python train.py --num_hidden_layers=8 --num_attention_heads=8 --hidden_act="tanh_gelu" --qk_norm=false --attn_scale=0.125 --init="uniform" --init_std_o=0.0 --warmup_steps=200 --decay_shape="linear" --max_seq_len=512 --doc_mask=true
MLP neurons of a small language model. Each row is named by its layer, matrix (down: output weights) and neuron, and shows model dimensions 170-340. Each number is 500 + 40 x the weight over its row's rms, rounded and kept within 0 to 999. Numbers have three digits each.
A block is one neuron, or neurons of one layer that tend to fire together. After each block is what it responds to, as a language model described it from the Wikipedia text at the highest values.

L5.down505:543539423490522481412566583495445493534501438538465490492441506428502504514491455487474497495479441495508559482527539527505464464486467536508515490570481476511468516484546475527494480604500528495505478467569466503555467556454480464395514508562523480497470484541566501444482465496566548527418475461495526535529493522497458616493537554500453425440497491493547449496570493525525445472467460457485579470494478534483533433432458450434530525473623433549533504556548508534470459550460435508498521528500482591479467487450
L5.down691:511475526509489518436511447546463458507479541489486546579407515452540551416540466493497548511537501520536515496457439456507516580532478482474485528553479524471519446546513493442368534518499478522517490468460534502526507517470516482531528511522456465553508460522518437466473479540485480541491554509483492515439484485491522468522512521454434498516507445509557501536568460472479512465474466453425532539574482521602520557381486484527477566479547561495489465479455519555504456482507514519543537567493411495509500529626
L5.down1014:526519477506477478500494501409521512488532447511504578494474495474526446530438450513525514469472538463426545506449496463455526525433460518493501511447489508500478493514535494525509449535513533503526423479557468458544403505449508491579627493524516525519521472469529540506479486512510437502488533509570520520465465467468485575433551503521473433518458506532465452513472478522462512472509502420493490491581466441550515509406430500482491571538499457545487451473407513518518506559510526571453537532491452500576466479560
L5.down1093:447560468493504515465448455466499429561443527406444437543511481496479555472495434490481545480458547504514474495562474444533454475474491546420531517554534489472513441415485493559447493491496528431472531535452524516498455581519534503470466440485548543508523468542550482463467543464464540488481543491521493508483450454488530526489553511557539407499429513473542600533532450553513561468520526519440467518523552499526391504456424560490515455486489563512543486528467490516533503518449539479490535447544527539570461498562
L5.down1552:536515494533490522537509486509514493470453432516566474566507610474530556509502454462522489517525462522535527495511547535510537539482432463523458462493379486475493416475424496481448467509512486568616556539518551490471479554492477407545545474456536508497470447521504528538428554524455530596463567482504502527454463522462521532492535452480464503487503517482550524510523520491468492509487471487534528541492471544607531506528553495571509528491495460490519484497574447459474513502489450486482580517481496468533534524476
L5.down2235:506493497516532468516486497438536477444534482482517549475502557492520464515595452470545469490509471523470480498561456508500486486514439455425477421565548510429493548514438480446529536511506560463559538546515541490591458539519556539476510460440477547453482452521512495446489510511463483448496463466502470522557478583477566612548435481497489528502500485455589527494471539446491469491466581488517504544467570463523498510566499528532508573565544550564511449567507429493531525492520412486426541572513457471501428532511
L5.down2309:584502484489493484496437499528533412501474526507510496488509543531493525564536483483541449508438462491529484496459514506443415500538520520500547544525447477450469504535494450545438449538589478531565493439469487466492461540487497450557534516523505434561522552521534537511373475547489536567523526507429538464472517475523511503523539538550457518581491487464530522511457558487548441468567497557524475457443517550440618509532531516480529488511528517476545465532480466519467492505569446547541427471497474511521498515502
L5.down2506:522540449538458442445442426544451551540536533467500452517530471435521554454457491483568445504440539559458547512488468466502522538542542554461531522554459430479525417510527546553513546496395509458544431502487508475538485532481439504490488472558571496513497519547549491501490434395483460477462514390543486481521524513509518561495480521417543518573547503506523501566540539502520595527455543520547464568482476478466421534473578415501404537491442475527520417524483494461511572491460424457541536495494451456469510491498
Description: Word-initial space before a number (years, quantities, table figures) or a capital D starting a name, e.g. 1978, 300, Doha, D.C.

L2.down196:445474462490533530436501456521484529551571513470472468583517529552510497559522547473462513511456549526467554516581476544489474440552506496534516465552511466508509524455507528443448515548460530373478513508529454482534520520500532468561466534486497552470504509620465497489543485508406488416524472504544458473553521474411556600537470489588484496546531471504440497546503422524455451451392447502527498547518525514532541501455498442528488529498493511530551499463519553444492507484507539436520407520513568497462483521487
L2.down202:489535417515547510540533456475454489516562432470490505468471581526498426517514524524470540560454488466482521530545572524431510551557450557459522435571490425488464474537464518468477461553463532444414515472458445497475445476505457499451519543499503540528497510517514557486403477464474483518509452490534409471488522493496500535483514514509476516496560475520542533436478539539445472472517472478476497472459552509471544576449516479538448556521468589610568439472497425492492515471547509499535556481476455475460474439522
L2.down815:440479483490494477477529438541520517531514460504496558456502535464509510523493542535484543535503454504418514420527507519519410484525506546509492515498493491470487464426455505521422448505541513394534566543464478444611528503528467552492497437535491497505431471449502431502515518567400515495503516522514498515405513502565519537530540457485523469512497468527559487488536484464514413527496499478532476504471527524482538473468554468509550444415499468619456518470591544521508444551490518490554422518510568525456533477473
L2.down1114:518552512478494511503489474515488473567450447527524478534462515536569498592500539462449553463539450429519457444475512508514527520486459568504482446530524473468580494487584489508524559553443501411529504547536450529522518540523552535440525584489487535439488505530459480446507467527441433501521423438510464503573551466425489577513501561510517495437508510503532496424470534509429436499482542453529603499473523537511448467537507550480517496523511492542437403540444419493528480528532430492551439512491475490431474497514
Description: Single-letter word-start pieces, mostly c, D, d, beginning a word the tokenizer splits, e.g. c|rippled, c|ylindrical, D|yer, plus other odd mid-word fragments.

L5.down75:497535522517529528518472564549575560466513493529495473465535493428473578523453495484489529534507467488502530516545502485455450480483453552500522428475527478536485584508504488538556391419451479550495510482507455505486484536529464478547414483521538506508504449513446484512484470449520558498495419522492533488522552462534562502546517539515471538498580455508492418495508548517492521525552436590425492454513513480467523561534528498479498515512460532462504507542510494501479528438497486471499496567483510504439428495490
L5.down110:465496494542509496518502512507476552585477536529529465530407566463475534536501542536457476554462457460477481549463467481537485493475530511452522470538478499544537530521529552489476514539536566509514411508476454455473455479493489456523493521494500501501455500505507534584544428400525474457506527519457465519449556496517420517510416518565428528490510479459509487540475561447580474524454542557404491485467501482436495479485536561441434481494485499474575476526479498504455435476518466452437475532555487482421475527473
L5.down247:357527543500505561511491493463539507465407475533490512489522468452572553471561558499560491533484471572529526556431479489524546537552456479468485502530425532459534525495449529486518495537536525444568476518476437441536524454484465441540533435446459498522565489469568521460441493415532454565519484499493507500456511532547509538491509555488503481595496533501540510502548465531450512522474499495472551442520515484443550433543489462449549470469568520527501466381542499509600558523447530532526543488523501532498534518564
L5.down537:484495477498527504544461522459486569498493537483563469531548429568511450538454482504459484516499494486529493540474491488515463523492479490501517528508568424551515517445534495513496475623478526430462470485483545505558521519575549502531505520504456484506556531477547506524583508504472503428535468526463552482415545512550569429461544503516461476548460509532492488475465416552533465530571428518469560464499398445497473533480419494459482462558518522511485507525430468501492547449573402445518532516550549544551506539530
L5.down699:520528491538502499467547518474525513532434542521495409442446489504444494479498515488533476565475533440476479535566444490459475526453506445446445519495524454544522488516429511427536555534459498480513521601457474426479448517442430522485477433476489553517527434459537471442511545499477530525531510514505538493551577520567467477431531470472545499552482527393530538509568564569542560489554523514539522463457526525465482583553496484482504474444555473465532458505610543550563577475524520506565455455563451520509541530484
L5.down823:491476527501587537431528483473504529460514464435486524484517503495517539505505584482399460512516463492557441483463496494496477467506590515500516520536471520557496509531480495516574500524479518525518474480506574499508432472466483499555506494434494486456549516499444585567498561457539496627552545540454458478492496491444480498556529454554511500448498565458514502548547536456497537468484520507464411427495539543538571522593514418541480512518549501477549511503541442473492542517499489550479514575460459528471484537529
L5.down908:458525461509477490564617504452553520516530516497478479516425528543529560534439481506566447529452494512525533491538502499451447477523496552524508518482469464478562532502485439410511470475493529521525488478477466499524497430493471458456495494568537526522471455476527469503484404403483451487490538487457521488467502450473529477492480552511455509488468448456512550500556551468530469500533428501604469548502490507551487534571532459482527616443536503513506544547488456531448534448495495475499534513485509457475524534452
L5.down1768:542546423494539537535508472425487527404442449527506458495513496502513481553460502480497485541493483507569506496465472522561479532463534533548498493503500524490528426537496509483470533581517486497495536457465519544428523476477527487499551414466491448462480507443488523433511464453584478527535510464476505536438492463500531503475469499554491538580480509453478438498489483514483431502501484466476527487485448416487438538487558540547483486465445553444428527429434470555415497541550520511483560564508492451499546570482
Description: Digit tokens inside multi-digit numbers, mostly right after a thousands comma or decimal point, in table cells like 1,301, 27,205, 102.62, 2:20.

L2.down224:565495485432564501491495536469539453456482468445483537569549511514419503496442502626518449524477578453497554513506487536546538544522509521501474400489542519606492465541504500505460439483530540495495469447492465530496495507582476432519569507477461468445468412493560456489534553524521473465513478464567498484478542567474435450515483474554555540549438494496487498493467492459520511530498507501455499528556517601384505419485463496486469397490553415552501449519501498593525521493499523492540429478569491450510422473439
L2.down1207:513537490504463567501524481416513513534485480544512506507473509516492543479505521527471540486484446509449559548510498495557451513462411462520525474533506502500456541575453422486466486541432533474480465526436523479447509503487466525547497509468428542534494542530426530441498503524568465519521527514466486467489508522573525549583495451510474521559437432554466518589513461495508472509471480422521490487567398545509464469462474528513452465513524533494505476537608528531386485514504464515540470517482551553528488485493
L2.down1288:511579513506539447512501474461512462536502461496491455514542447548463475488429510597562521450598485545485523483488530555466495530518527508518534501450564482454604474526464503512458537413456538441532492508496496498513527529495529439551604485531576499537467498547458480505430413505481529440554487447432470527535445489501506446466553527467460492537494539558504592471450479453481411554521530513479488529465555493447521514535494512528554497588461473466461457457520542518507483471475495546556501504497436432513431479499
L2.down2199:584447471469590498541522514460483449551498581510449540542505495544562471499483536524406478420508465426515447430490523523537481444471423516572482489565443518485505515550529528464525461496515462502462400486464442527531484537482510530491537581457471479507502538522517485521531508526529475462503537494546534560445561456509492490480451511530510552465467497535443415516523503469456521529491500516476514510533532460482532435506546530462496562487499521494424477505495495507582586462540480455499508490457530521544456500518
Description: Digits and decimal points in the middle of numbers in Wikipedia tables, mostly vote counts after a thousands comma (17,321; 8,348; 5.89%). Weaker on scattered word pieces.

L3.down79:557440545521475492526561483501478534515528463466427511567537452498456514537498510499554471528442494491552511433486421524547511505504515437561520526486470504506479537542469511463539485426506449507514514478514518463582538458528489453466485419494485430516447537498422443526517551519591503521486524523449517442435452481487491562478494488471486530555451533511521488541539510467451479492456477489506475440435407490544528459481532514495516556466472513493510452525481502478575535515470513527425522553508543505516477544483
L3.down2458:459548451536590438526443471489478444555513452489530454439488484552550458520442450508466492483477527545484457532494489494557558490516453454537551464521534573498477483534481466518452471488466547538487500439433580546534437500555509558489488520525434521540550501464520417571483510533541534399475584542486507533492450463460504444480508557509462481496455497515494451504513504487500492458532561537506455513473543511494472514522522558446449476529489556460496495534439555483530581472509422494431444558530462502461472420523
Description: The first digit after a thousands comma or decimal point in large figures like 220,000, 2,404,905, $62.26, plus some table pipe cells.

L3.down35:530563482501470423466577444536479507513487510449469548528504467553497450488505456496528509420466496427498438512525538533547468519522481495485465541494500461494409534451526474513430559498484564534485532495528501449551485495447456461424446454492524465500501518475503566485460490521467450513506526482480532461529545423443463448484432548540491493460492505456532565548502450536496485467481444588464468594395479537451470559490495586492442479526558435543475459557517578560482537514467448530455520532519483502485456427479
L3.down2317:450533527467502508524493514523583491496532532459535529521409535499577464504466493447543423447529536490488461466562483479503519496442474436475521443515497488510478548437467542560473541493428545487510536548486511561525536452542532507560485432518564477482481474505446482479551486597506479463405514449519512517477472458569532466504528541488495485490426466492467489453546515478463468486539468540429544549514580531467481524470458541546502466525506537439475499472480506456412588535506441467525523511463481473516518503488
Description: The bare space token just before a number starts, e.g. "for scrap 29 August", "career-best 15 goals", "Line 1"; occasionally mid-word pieces.